Weights of a small GPT-style language model, trained from scratch on English Wikipedia.
Size: 9 layers, width 640, 10 heads of 64, MLP 1728 SwiGLU, vocabulary 17878, 67.6M parameters.
Architecture: rotary positions, no biases in attention or MLP.
Training: a variant of Muon for these matrices, 6769 steps.
MLP neurons of a small language model. Each row is named by its layer, matrix (gate and up: input weights; down: output weights) and neuron, and shows model dimensions 160-287. Each number is 128 + 24 x the weight over its row's rms, rounded and kept within 0 to 255. Numbers have three digits each. A neuron's up and down rows have the sign that makes its largest values positive.
After each neuron's rows, "fires on" lists the tokens most often at its 100 highest values on Wikipedia text that the model never trained on; "fires after" lists the tokens most often just before its 100 highest values on Wikipedia text that the model never trained on.

L6.gate855:098145120106088150105107143112106103152157130128089161154117175097136136123132113131151159136192116163139161118107082102168188141104134115140094144146109108098128115127131102128120163113112112116155138141141131108107144126107142098119116112114086112141123124144185126134125118108135109142139119169109128130095151140137094141141132141100130146154169117111139145116151150113084173151100
L6.up855:074135175115098150144092127141119117082093079128116108137119132104135103134104130142161155150123128143131105134093137155161147132138143103159109169092144096088130122116131094086160159099132104126113120109143130110094123098122153165116095207102111122138107103112130137130103087133150098159121112175158119116141132147089092146150160140161163146117121091138180133167113089111106132154113
L6.down855:142108128109135165100126158167152125141156094102130125127106122144160118123055119132113153094130115127128146106121104145120114122159141111126122111107123116131141119130155146111144134142163173092165117121147112108125126118123138113121142140117131094106129140114109164137129127090120136164114125133143122110080119097133156161137130150136153164144141109088071138117094134164109149130142
fires on: "19", " ", " Gran", "°"
fires after: " ", " (", " |", "-", "–", "|"

L6.gate353:123119124103129134116129108121168154122134105151144122148199093141137128138134139120084116117147142105115165127119140124144149111122130187136115163175141129129131101107101135093140109111123138108107119122137172145132149144115167121140096105144086107175109125134105173105116103148132126144085185108134109128152136137119117134153129148114161131158133137159129149132152159089104127136159
L6.up353:166142142142162129102154166155131096118135172139144126143105108183138090146103150117109138090131146166091135122139098140118150146147142131122114133092107142127102114108158134147139133101155128119138136115108153138102114107169112128104153143139129132122137109117147112093104136127142135075147121136130178103143142133146098106149124148151141092111075146086094089146117148102125116111136
L6.down353:142171105049130167112139144148147140141136097104118143064121140123095129116106086110124159147102142137110142118095102138108177113156157142152144118130137138161086106120158133152161112097143113142099096133107144113137061117119132153073085140117130167124172094173141147091159109102152151147135094110099118130118157120094089134126098119123080119128144143144138118109145145099164095131095
fires on: " but", ",", " although", " however", " However"
fires after: ",", " However", "."

L3.gate1240:143130134118138129166104095124115191151123092129105132128129152154138092118126119103109104107145129152166143145108132178098173145139155124107114149077122114194136171102106169168146142115167155175102109118122087123098119146126103125123114108137119137114140111151117076135087154137123123121141100094139134132114084124134080146142072124145108109123116170115127099118121153136093155110160
L3.up1240:151144137107112102103142076093104118134129116151146124101150144125142132143144108137139131082135083108155136161114127120165116167087114110136115134121138127113175131084101190147116125133139109155131098124094122140131109134131166099139114122138121095128133132103160136121093114172142146151128104153174125122152102154112100094143100101166104137113178134144117154138098117124109140119121
L3.down1240:139139163101099098123146126127090122107132162153131107101159099113136112167102137146125124121096099104127138120136099143185174142095100168122103137116130135118135113065104116145084099118130115132158093178144128142111123141137124094120142082131156084117149141127138133138155124115122155149121126088179144134136112175070125117146117172159074155130146157137140129152106110099086190128141
fires on: "4", "1", "3", "0", "16", "9"
fires after: " ", " +", " −", " (", "–"

L3.gate924:154124106103117164145129092169145126104104115162110133102147125131122119168102140061092115122129123146133121107089131152132096120117096128132100122146096147132165152136140138148131111126149166132110132137104168100066116098135119134127120127145126115151118122104056122138098149096108112133127103111170172093141122137113109147152115135157158102092156113161139116114118148130070092106136
L3.up924:148093120136149108132102138137133126108151147109112141140131120164123106149173181140116152111117133120160081139100168170122130107160119178134134123130095139090162089123124105094149137106139131146134185101121127140159139103106153139087151121132158132078099104140121152083092110113123085129133114105131113098161113121101105129139132127119114146103131085151145172088115170119093138122144
L3.down924:108121124120111143135175155089111104134091091125123107124145110125144176080116099132118169074103150122107173127134139152108115136109124125146147109137102174144126169151134132152118151113137151125106145149163147106153097172188137130106121169131125122118127145139085148131129105128117129153127145109111170099147152149115083082159098081098153096149124146132151111147128158111124136123171
fires on: " but", " though", " although", " However", " however", ","
fires after: ",", ".", "20"

L3.gate405:096100103157148096150146117097169112109109119111128193162112158058108146143142133161147153134119164081141089163131120108111138110115134126091160128107082148126114131131114141136117116103153147149153098108122165171121147150168066093137176116125133158111100095170100167113179089101147155108123157123138132150155148118156120120157160151168146083117089153153107096162090094120123114116105
L3.up405:148156134113116107070133112118184100108138129132108106135124141137100129108122100130164095107118160120104142071118130133130205140093188129128070106116165093139137127088133141147130089134169102154149131180142115106143119128166131179115114136112143116152126146139146148096124144211104097076125131140165149113067097120133159119133130103175129150148112104148104131149142153124116106101121
L3.down405:123144130152141089120133163125120138119170178133136157137149146112097142117101113131149111108133079137126109123120142138119154102088142115133189145129126123139156121143131113118121165111161155097120114112167136100101106129132125114121131136140139128124129132155082116101116126121139142120134136086140201132131148116150128170100118090122150129120135127153120129136120120096122139150114
fires on: " |", "|"
fires after: " ", " |\n", "1", " DF"

L6.gate1145:138121132105122077126159147152121138088139130097105152129142141104116116113040099106110120146105091100126098073132142105140141117108130143118142093114072125127160099103128125106123157134146118113122053121099162135109169064114159085146112169143126107124141092119162084142115129103135145111159119108147151118166146112165094140091114149151113158120136125160112162101130120119133142115131
L6.up1145:147166155167135137138105153164104145135144102158166154146104128118109138141108135113180130184156118086113082136123145115141115113154121118111081139134125168161141158087137105097152095167129125147094130147174154139155121101103145115128109114160159123153113124134128123147189113173154126146135125106155128135167089119125099127133103136143145178116130110138095132136184152124115081147146
L6.down1145:138124145151096174139118115088078157142130163142096199146130153129114126133117148089117146129129090113112135168138134109089108138138127120141092132143132152154161153099114174135187115155101135107156114188139119101145085119133104134172103110166130130140110107108098112130094145137118112125128116106122111124157104121142170106112142141152120092100099097126172148132089112085093111145141
fires on: " ", "20", "19", " to", ".", "–"
fires after: " ", "|", "–", " Vol", " ("

L6.gate1635:127084125101139135140153129112114136182145142105091132132126147125122104136109134087114166110173099125112147124141107129112167083102088179137094114175096151149121107121138118139129136108124148124140165078103156139145097122144166109077097110118138094104102090129123128125080131140131114129110099130102169125102163142096091149158112112122132137102125148140102135142169145136164083147105
L6.up1635:112107138146109127131158170092148161099148134175167163146139128138131191143104118104127078154142101138119111162149143120087158147133133122120156130134101124127125114119116153133130126124130175143108139141139127127147075145096123139146127097137159107065076147112081120122137147118120170139115152136080091134120143083135125123105121136102130083120130124111142157113147156151120065143125
L6.down1635:144113089093101063140142133144131126116095163177169159125099098133098121141170159129095132145149149108102097102161102106098174115132127128120116111198087105167093081149094162141154124117105137129171137141118127096137127112105151119106116128098155115150144143108133164122128124130080148116107178091134126123122097117095137137059125151120149158146146096111150119134134127147122118065121
fires on: "19", " ", "–"
fires after: " ", "–", " (", " in", "|", "71"

L3.gate683:160136129175127125092131144106102116174096095123138123138166114109148100127103144157114116178138086094125107118136150108102109109151173152163150131130145168081132140115128131114119127123126124136122135169135129113167145123154133171144165116127168082177121152091142119104124108090154115164109160121093159124116101111103123143104069137111092130168103094158115129149168111158114115150172
L3.up683:105112114124149107115134145125137124123107133164150104125116111174125118112141117171097123141089143142155156161106145151067102134143145130122119135113092108111166132142204113155117165158163173153117123139139140118179138126086129158139123124123130134114134119139140125192170161125131155097164107153137077155125161135130118132160095105140149113066167147147117126130153100137101100133108
L3.down683:147102101156124182135124122113138133110154111114122135143141151145140128180104147119145135112122101146094147131155144154093086127133096173093123179119136145174150115100167097155106147153137107169148119103144158097140108132120124078113082097075132079109139100099145156124167122153128136097102154069122149137116119099123113128125131124161163113116143124140110122111129184160117106137149
fires on: "–", "th", "20", "-", "19", " that"
fires after: "–", "20", "19", "-", " the"

L3.gate722:184091060111137157108150118095079137104123141126137117112098107125112148172145137148144126145091130124100137095115106144113161110110138092102155092101108140103128117158112166129132121110140189112108140149151111112118119132120127158092120175151162131137095115111109099158116151138150152116138128125095125167142104133101101181110074115142151155114141141138138110129125156132140148093087
L3.up722:158087114118147126079127146089141115102102127156095112102129081125105120116125077122111147143147136146151141129126115126146162080129122117159123129133105108160153078117150129097098123101118133138150124140120094139140116151104088149133133161119101134104113094067126096115119123136149142121130106122101120124107109143135170155086133108105158152135152135185092151130118142113141170135117
L3.down722:143122100112164113130074126158154137104130124120127121110095080149131079157185107112107152139134115142139146120095110142150150116125090106129126092115088137128102108104135114191134126168128123146128113183153104123126121149136148171116139154093089116113104147083164126141133133116096171153130106133083080087111107118137147160111140112149157142175133141150099146134109082154120136110172
fires on: "20", "19", "s"
fires after: " ", " ("

L3.gate714:150080130137109135135064128102126156151166125170111140158127148095114125129120121148125167142170109153130140144108108146119134110146135126101108110134128115117159115079117152089103158074117117120127142128133151096112121141149159133138140108131093086112110163113139112162097102099130107093134145107144127088127120103097084132127131128121139096121108112101153131116109146109141101142140
L3.up714:185125095151156098169123113169094122131083130103145139122142105136134114144151115094089104114125165152139103106114137137130131118111135114102102135094114117111104140126115157133120118126132133082114126150117122121116095123137138106076117143124087109114106135136120142084100114123141130117116143092167126141076170122126094120151142114119125121121111144155153106124144145180098118178137
L3.down714:133163061092121155087121171142114119144062142090115127105174135137133132120119072115135137114130118091153095089132076128101114105134113146170125136114143111115126139141126138115130162131126110103072098164126095101096085126162108107104113125149134129129125115146181114147171130186144154130112133116130131171135147161118109103123142123147101112117102079148122079105114142120088111117105
fires on: "|", " Art", " US", "Billboard", " Hot", " UK"
fires after: "|", " |\n", " of", " (", " US"

L3.gate1543:120170117128118137154170124151078122145185114148135144163144145072073130097167082140148155113074128084152150102119163092088120101100123098127123125148074112148190119145101141123109106122139100075137092093147126131090114111086115128134130136164151119124073099146115106120124114171133152135130099140136098133121185150105113129102145151136132129134097110137110120150144080098090116159112
L3.up1543:106159130154135144116149128100084144150140169127130138108142098076123075130179143131127189090109098107117142118114168111116150117134133097130113072079144107135144118095142129125162121141109170169096118152136126135113116105142131116137135151129144123119119146113128115099182140124087118101103088099127091151114215113153140119149118111138138135139106141192139097105156135128137133119157
L3.down1543:179149138096143111069104115119144109167056100162171109104150151110109141140089153152122120139151162116154137115127103127189157174118129141114184109128117115127131139158108107117099107134124155092112159094117116125114118132107154105143130138091096127107113106153139126105143133145145152154099084119140153129153135122191139142120126147104105148092097139151128124123131139122140111149141
fires on: " ", " GP", "19", "20", " Got"
fires after: "|", " ", " $", ",", "–", "'ve"

L3.gate1271:116102179111106126086057095137110085123158138104081156121108138109131090083094127090093046147102136099137111162121088102142121123129117097097108126137123153089089148135139146107114116103102136152118105155130101119122093099126111118183150144125106156117141154128105106147141117150147105128090098129135111163103105124108139139110126153131150133120151146102112099118135131126115135128106
L3.up1271:141124136162096147122081138179135145103144142089098128143125135109105113124163098106104119111117136148126159138088131138107108152110105138104145144149077108163151161131127134174139093128162122131138118170148085150147112132139128151140099123165142135151085130128096094142203101128112151166082095138166129096181138119092113136168141166112092149110136140124113121128117116100093121096134
L3.down1271:130125128105151148124119135064086090167144097129119167175192129132136129096175147124099093135124132111091138125112135131114115128119135124132133120159119158117142153130126129116112088117133150144187139146120104110143105096146138116116129096153149161171130142141099137143117091114103118129130120155125117112130139130099168140104116091096136140101143172154151123128094145161143111129119
fires on: "20", " |\n\n", "19", "For"
fires after: " ", " |\n", "-"

L6.gate1336:131109147133179092128094123111156124118113107140119143130130168165118148128138130128120114091092140148073137088114123114119119121137085097118127141107108137137139113129141150127111162116135178141114119149084136092171123155142142105165120121151114123130089148172138100078142098111115129108132119136112118130126181134135118132128087153109154104118127149153128157094141138093147130113183
L6.up1336:164111086109111120111112159111145115127126125158116110154145127100119139100137135099158134118165098120159107104104106145131082122134116086111104152137101089118116131136147125120133121107096162127118134143172071164119095081124129091115149162128120095106143162150109151158171111149132126111146126159126148130134145130117118140116094119116163124164158151123144127122145125149125101119138
L6.down1336:061099156143113153140117134136145164173117106134172144129128109096091134105153149135106163154107163108109105125129074138122115079095123105132118125092157134146128088129105116169132100110111169110169140126168081074129144110095139113113129154097113108119130131115103113146116152091132118139136103138148163101109150160160122124169119119135115151136153138131145102130097146133099110105148
fires on: " ", "20", "19", "–", "00", "\n"
fires after: " ", "|", " M", "10", " $"

L6.gate581:094127115118141111157136145129143139087133114104166169129141129108093104105074158123137158109094078145114115126139149120111132188134098105088153134138102122125159157126163137134151145137119087119135119110126053106153148122111193112117127151156125107086090121112113117171106124131135157122149112111114145157134130142107136163153137136134134133137142081146123132166132120130181133149125
L6.up581:155135101085098153109158151147139152159157067116172120142132145146138126123107116117151138137136132143135146112152116112153192142095131157142110156167108150135099193108133112142144151107122119099143114119123095161134136101154121156156121076103150127112112109152159145129139145121082133126147131137082127104117195119152106150104124059102117143129171163157110105121157109146162103160139
L6.down581:094153147153118101092121096130139127130119126124130105137161134147135154177134122148117142119148094107187130135166086129142118160161150119125154104109136133195124140110098137114141147063106139108100159108095132124097133165109127154167152110142153145114107142123139156168143121171125104152114121104124143171101109123089100127098093126074106133129154152135076148146142149151107111105115
fires on: "19", "18", " ", "15", "20"
fires after: " "

L6.gate1266:184097114134096138145111120138105117125122165142126142124141143141103125150169105096123160110164153148104101156122136131127153091133168128130118102143079096148177106117089141103120123107162138142162150132099103085118134177176123093135130110099149121165118114121096114141084156136107151130140135120090098137134136108106106128104108109132118104114209114115101165129095124125155118114131
L6.up1266:121111114141119160162105110135104124104084106109120150126140171143104115107138147106139155130146114136103191112128127162090177140141130123140074105090143111186161135141131086129130144092159112122112118101074158077206119136139104126133107138067148117140147130103129141128126155108131131110119120131112137164146152094141184118116128113062132166163141155153101138097128172135132163109151
L6.down1266:144144128106155162139093099147145169127159154155164125159120118128120145151126104121106122052150113147123136104150097137132086116118095120098122153168125116142121107138123153118094141101130081095117137145116096120128136093118132126124148126096126133152133124112088100098134120126140109121146160131073121164123155131105138174107095123116158132109106113120118119140137127095161139110140
fires on: "19", " the", "b", "–", " The"
fires after: " ", " (", ".", "–", " of", " in"

L6.gate480:117161191095087124105162138139119123148117158139157161076111121100119140108095099111120109114159114102153105117106164161131168124127133113124140162128111111127095124153085112100129156159131159152107099085137139138122142137156091134106115105145133153130114141139180131143145160113123124124104134122111096138137108111085078134158163140096150120129122115137138100158133133132118091127101
L6.up480:115125171095165101126140106088113101101125141123179142143152157123125127163087117111159130119125105142120090131168138153113143127121078133147075129100114161123129143092120109122147116135122170090104100128139132111154111144100114064132118137159060149111136158115172129079119169079164152142085118133166152125118123112156149102136130116113118129150116154162114126128142138149128142158082
L6.down480:134142124148139136132153111151118120114135137122109123102117136128129152115120115131108084121137116153126104087135120146147124095122167130120119182181114127091135123150139133112102108158114141135148115125134130126101166152128127159100110098148109106156191142129160124101127111132143173152113144113125130138141137168150112152147096138206136094118088151168181124153135127108166142110120
fires on: " the"
fires after: " of", " for", " in", " over"

L3.gate939:110179110154153120119145156116130110117127147123093114137127131116158119144115132142130108138119145122112110129129129133140149134147154146096144159130127122157124116134136125133094113105117147137139152149157098137132169111125166116162142176097141141085145117099163124113140121159102113099124114135140114079140118120139104201138144095096124199078140147119112114158114121119119173158122
L3.up939:126148131099196183150166112159168097139114147134110169124134134188119166149078119152125143139124132153182160152124107137151141135115134166138147106155146097101093130079099136127158114117151131110110139126096079131093103134116138123128139078130099156129107107124141092159116156160089053105139123154120152120101162105123094155125149132127138186109127139099135141127129088121100126160157
L3.down939:088134121120100158140133165170120087131094130103145137159091153126121118139122110135118142140123132127147138133185092175143125126095131111143128158134140148161127129117116105171134110087157135115084101162159166131099119142142113118151113051129175152129153105160056123121137182147131120110136110131149162126100073148130127119165136126129135123156134123094125145147077168096117151132158
fires on: "19", "18", "20", " Bank"
fires after: " "

L3.gate31:162132154134131100109138114143121119169054102114104104123109100103138129131129109148134110149111140148120166136115140136174122161130139121155167133135111140129130098116105157130144114111106133135120104096139121146109107109121136137143114188118078153124125085112111098128101156130132156105131119109130126128170137151130107117149122116169126172117089120136113113101160126142139148116123
L3.up31:137161130106101111111134085131099109153168148145100155118156103102102052173128112150115152165112137095148124143136098112157134108091114120110116125154160142115104133161122175167109177150149138084127129099120158137150150100095179154129118104117110097122131133130068129119128153129140149147184122146068123081148127154129106112142191115104132076104140144123116114124100158129146154123157
L3.down31:115127117092132163127096106159178140079126184129117137117111122133094170142115135135147121126135069100131136153145114100107181143130134118145123143161137134133099132104116187080137124118115108151153169149122142148128115103128095107073106122119158165089138142108111142116105137143136124147130116150094096159072105118166150111113107130098106140128101160127146123141169113153159135143106
fires on: "0", "\"", " sp", "ou"
fires after: " "

L6.gate272:142141149152084137140055134132160161154134126115111164124135126104124087128130147101092129155139175144135079100144152143136111103180110094100111131164129101123117113113151120096149131141117114118165119128141157092142104140148097090123154137129161126149102126107155090133139110148137131147129147122109160134116115094118148096147060077126129116076114127157130135134074133112131128141132
L6.up272:105162106146134093136115102130140091111169137161080135120110153079082108123171130177162101148129123128144148107145105105148168138172126133113136120102162101126130104144102118132121091137115125131138091110127091140125114099096118122135170138127125137115122122143109148110117134162146162103102079098157174143156129148150110126094128166165143136137166141138131134147170132118111108138129
L6.down272:117107138125145147175108178129117160162077148104102141133138106095153124132168110124100108155117150160094107101129123128137086132131077123103122108115143109162116122115114137127113048137143124109170113150157128139096121082139099137112143061120166143072113130107136147114099114107161153112166087148167123146108135121149126122140120144118145122099126107110117142117140173158120105125115
fires on: "-", "|", ",", "==="
fires after: "\n", " |\n", "\n\n", " Ken", "-"

L3.gate382:150150182175110175171139151141115122116116123139138122144127160149140123095105116104110140176114138057180114087107135121100091128135161147168128116125145143086084138128118145132119112101086127146129117113138086149137142135126128105129097121115149138131161155113127082124115091130115135121152085141159080085115122126093152160118126119113140153116145096147138095163130126149094147111146
L3.up382:166130103166153151124101146095148119115148091164124144142108147130169109094111083143160072120135169122111161166134080098064135080090172160145102150116105130129113118099163125173118171124136126126121170160124125159158097096158142125129101126117131120109123107096151087109171121103127125148150126122129094123124160121120145136174137124131154114114083123174197095154123118102142111163166
L3.down382:120111136171119146165101083095105081138107134096161115127127129119120173138146100121134139138137118121099120158137140138126082098119150129116146118129116108143138132125160132121144138098099151141173109132133140172159123143116098108121109115121145133175136091076132081088171161117182118159139122154165159098129114120104159131133112170112167139106145117146135092194067077117068113161110
fires on: "20", "19", " ", "–", " =", " who"
fires after: " ", "–", "|", " +"

L6.gate302:153113107141078130102121137129078142112152084140132091142148161116110136184142131118146111116138171112103116132171156120110093112105130139118121123127140104135180134186137181157098148167067121099122150132144168149113136133150136095106139093142118133128136137135105145133128122110140125148158152100119128159120166103114121128149121129129140118154162131130136148118136171122130136154119
L6.up302:169135144137116123114114138073087111129120098169084162128133122174125136158187129222163133082117112107121144117159120142116116079119140067135073143102104109167139138118067150136089148054101110100160100119122118146111172153135112115130164112146106107126154131176145128160115117098145153173105123133156109142098097103124131110119118166150142129107142139118143117116108139133132152091140
L6.down302:111079151115079124185077082144118133135123125141121146138128122114153139111101142137123143089110101145142145120137169140171092107136134151085120129104121102131150091126091126121137075118166152163151133142137164110115107087113102108134160146131101126132095110127127119152148133132146128135144108156150110141071172142166152140102138124154124139124137136124101135152154090095102162133134
fires on: " ", "–", "-"
fires after: "-", "|", " January", ","

L6.gate1091:151125119184156119089105127144147140167117147132128156143087164094123143108117139119126155176103148114116093138165095140128141108149103112086126085117109138116170123121152170164125120115118103100136071124123132129143130134118141110151144131164111168127158095109110094134133136178082161134117159105145131129108144129093162140074114180126100149101146118115070081130133138179181141116125
L6.up1091:124117130131162104110155148129115138115134111140106116127147124148149143130115095147096147128078149118150129133170131146106109124128140089130126108100152104100113080132132144160086129030120141099111139136138126111107131163114122117077113151130134152118106128119174113169171162149153109078148117111127084162119158128141112117135083155128124160123146137165134140137142113154126149120146
L6.down1091:126112111140121154124110155185107142122146119087138136173120124136127174139092119093114098119114133172139110111108114128109148084157119142099113121119124173130128113124115111161087146137124118124149150132115111116183122125107104143158127126122110123122086173139113126141102112150127099154140106156163060115138115135086147106112172147134098140096125113118141152118109116122131125163161
fires on: "20", " ", "\n", "19", "–"
fires after: " ", "|", " (", "–", "09"

L6.gate881:138073124105144142095120102105152110169123127147131195130113123140128081100121126149117154139113133142179109170137138090135140117117145088129111147148118117139153099128119115107126129115084136150116135167104143118154168175133117132094154130141126120114115145109175073174134120112122158107098121183195107107120162122164114167157132126142159164120156146162139181128139142164117116137112
L6.up881:142108079134112122177157133139163138157211156104109131099151140117116106154099189113142134121073127128104155147125133074127111097121135092104118146130142127158129148120156110130128144106138129146094132130098116109147140142135158143095103125160157151168131114121141144114146141170122145132117148151150133103128119069130180100145115173130078073142142137173079128129139135114108124095126
L6.down881:147133138166196147156176100107135148130116152143116141084105120116154124146090141159111153141116136116149101109178166153144114137085097121148123151130125152156153128165096120109123163085109139130130143107100156099133099147115179162109100093125149123090139143152095141133104175126111134152150118155136128132146103099129129120105143115169102104150100168112137103129083122125115120160144
fires on: "20", "19", "-", " ", "–", " re"
fires after: " ", "–", "20"

L6.gate1112:176113125178144131140141162155157164172168162126117140099141170138096138138143101146157159109100135134170120190096127128089127100110145120146151130114171130127149107133139124100082145092115132136135147143124078134185116116136136112126127131105128144142097129143168151111097132135096148087125127083175077142117136115186144107129080148144099131098139123153121193138107120157116131129125
L6.up1112:135157088078131138161137123159101154132109166135135115100125155139148110120158113156128123125142073117149149138112141141132124145109140081127122161145121149112108157149120091152139161147151141203114166125146107142144080119134091088134135116107117122119136131169162131158098136105124189110158105112172136150107119126128078129098125133148155160171104143089114184117104151105102165171153
L6.down1112:168100136138141162163104128175111143090075119112158121180144157162160152170129113160100147120112111135108102139166139122154124133176169107126117140116103151132127110155127107141114147141117113115120186144157080119116151123119116127099099165117153128117118107151095149121165125124139129137102136100143186128144107071125113132091150121081161129115101119121120152183148133088130119114108
fires on: "19", " ", "20", "–", "-"
fires after: " ", "|", "–"

L3.gate1471:130095131101115123136115146064163138136147114152156118138118106169132059108136131161107157122072112143137088127113147125130134134124110102104112152103131106130153153151128131110149140129124137125135114131160140153081141130150095118118131118153184147125102149159092135126124108135125162130145080126155110115117095123089127076111144121133134075075092105146158140137137156121129140141118
L3.up1471:091101132126121109144140145081107128146150160118084121138127136149134097129146119137099144110078131098094142117114150135156162114117132138107097162112111143143127157143142110152125123141150137081141139120152139156102161104092075169113153126144182100069158157125163135109164109114160143141124121134152116143120138130104109118136134137137114123103142099139177123121129113179097102128125
L3.down1471:129140153112106125085139142139104139102105142102149134125144141124144126128133141183139139080123124123134150137105169132123116148097092148153130169084123136070141098114162112134088084102135120136156095157132127099129156115137092095125112106111096100136162140137111133114174136154121124149151120132096101133176155096142142136138134117197168113114088093081146132132103086129120147144129
fires on: "0", " Par", " Mel", "par"
fires after: " "

L6.gate1314:074130167131125133152145125128125155152110127107142095137141116106170109120132114106148127134141152104193093120149111146096081094143148117100112145103125143148140144108161136123107122141116135112135096141082123077120127092120123103095140137128177114111175152149115114134158140071125085158169124113116137108099114151105122144151071171109130121094105097113130129185122106172136140122134
L6.up1314:179132124192179150112110104139150113096131142088141134096112105095096116163141123114138158122123131127115135112149152118099160095154119116105198117100154085135123104132184089115121107089086174135180121096133084154147117147127133134173125155140107157107122135102122119121147123215096164122115113113160144129113174102125118101122123120136134150124159150138153104102069123113075093116144
L6.down1314:144121163132151158156143125124100141114158151122114108107105166107141139162125118118107165162127113098104128136147125148133118168140108161133135110121123114112175113112132108131136105098142127115133149089161130131162168135156130071138109138126121118143106136112088078103144130156138141134112142155167130116111115090060125126115086117122119148104149152118140142167157149102127113104117
fires on: " ", "19", "20", "–", "\n"
fires after: "|", " ", " |"

L3.gate1199:110131090139131137146155120087100121130155101141103125129103099116152092136155165107140156151078117148132146106162137144131137153160116130094161156108150117164089101135133177168117114141112083112112124141112106117083108150140135097105134123108159123101152166124136104083116105089104117130116150124133102101131161098117116149134092117142101146133147144114151126151141095123137159129131
L3.up1199:156110142124099181089155151103139129120164130150148111106104103103152128092081133140133155175167123141116135160124166097157110086170130131137095115137119107133072066147158119123208167103112170134158119139119121132131156100136159137112080117111140130157115147114172098140129139080118082145106126083118146167103131132107119102146118172094101141093149096085121100096143116106114126139092
L3.down1199:140169132170129104125149148162150151157115107120094111150127135113092105097117136095092170129114152114134097132090138128134144140118164177161126179147115141099118102157152142154183133108140157134166113164142093106156113113125100128127138112132149138104141142126101107126118123091150099130137147165137151183112111126155115111110119115118175134105115141127143115174096117083126075087090
fires on: " ", " %", " |\n", " |", " ?"
fires after: " |", " "

L3.gate1231:126093123142148109122150105149140161128150080117136171126158134105149145107140121113082131125093089114132119117097132116115147149132151112101164135106120093103132125134109117088090119109112176157142114141108141147125119154075150103152173148131132075144088100134158086165135083140131121123101102139158114166138135103165113121146124176150090163107147142120141144144162164134117131133133
L3.up1231:148125118144141132119147126156142091127130180186148173117119159135090183123107113137162155130122145075082117122097139125144150162088134128134122144107121145127138105122108150139159150141117119138131115099068142125118109099118117157095145139172133158133157084149097102130128125110161174133129141152121125167120157122109145141123145107189155126152114152151105134118149146144127123103115
L3.down1231:152147113110123120155135106129174123111138113146158124108133085091099125120094116140134125084149159138128111135102101116147126110115122119153129151136125126141151100170154173131123159158107147151134146093118115159132139171188099174149115104121122095126134126127107169159139096158156176141148157151114110132126179134131155139107190097110113078144144125078125145101139118140165122162121
fires on: "20", " ", "19", "–"
fires after: " ", "|", "–", " ("

L6.gate121:199110163096145113111170157134112132155172142090095093145158143121133128120117127111102115130144181128144160140164147091151150137145116137123154116119132126151095160118133134110107114137158094142121129132084136137126101081160107091122130125168143094106137109133130154142109145132144113107137146114144141130103130135083107143153113133126136133141104070107135107139163100117141129107131
L6.up121:135154124167122161127127121098113130146086148154144107161156134166139133137133074140118128111141179120142126089081160133149072118169163144051123160136118116130123131136157120149176151136070101159115128134175124164142197150141145102149173120137109167130103139130138101085159150153128092153179141127126085105125152171134165146125109130134133092167114112114138142139098094117108132110142
L6.down121:129135124152061122105137138096149135157146137145157107112152104145117132136113152150140146105162103119136161142133142136127119146160092150179076118107156131144135143141132095156130180140159128104112119149136118114111101118137121080149116125137149132131121151157097156145121115125071118131127127129104134094103100127124128165112072093112156090140096122134113109121107094118148110156134
fires on: " but", " and", ",", " But", " to", "And"
fires after: ",", ".", " However"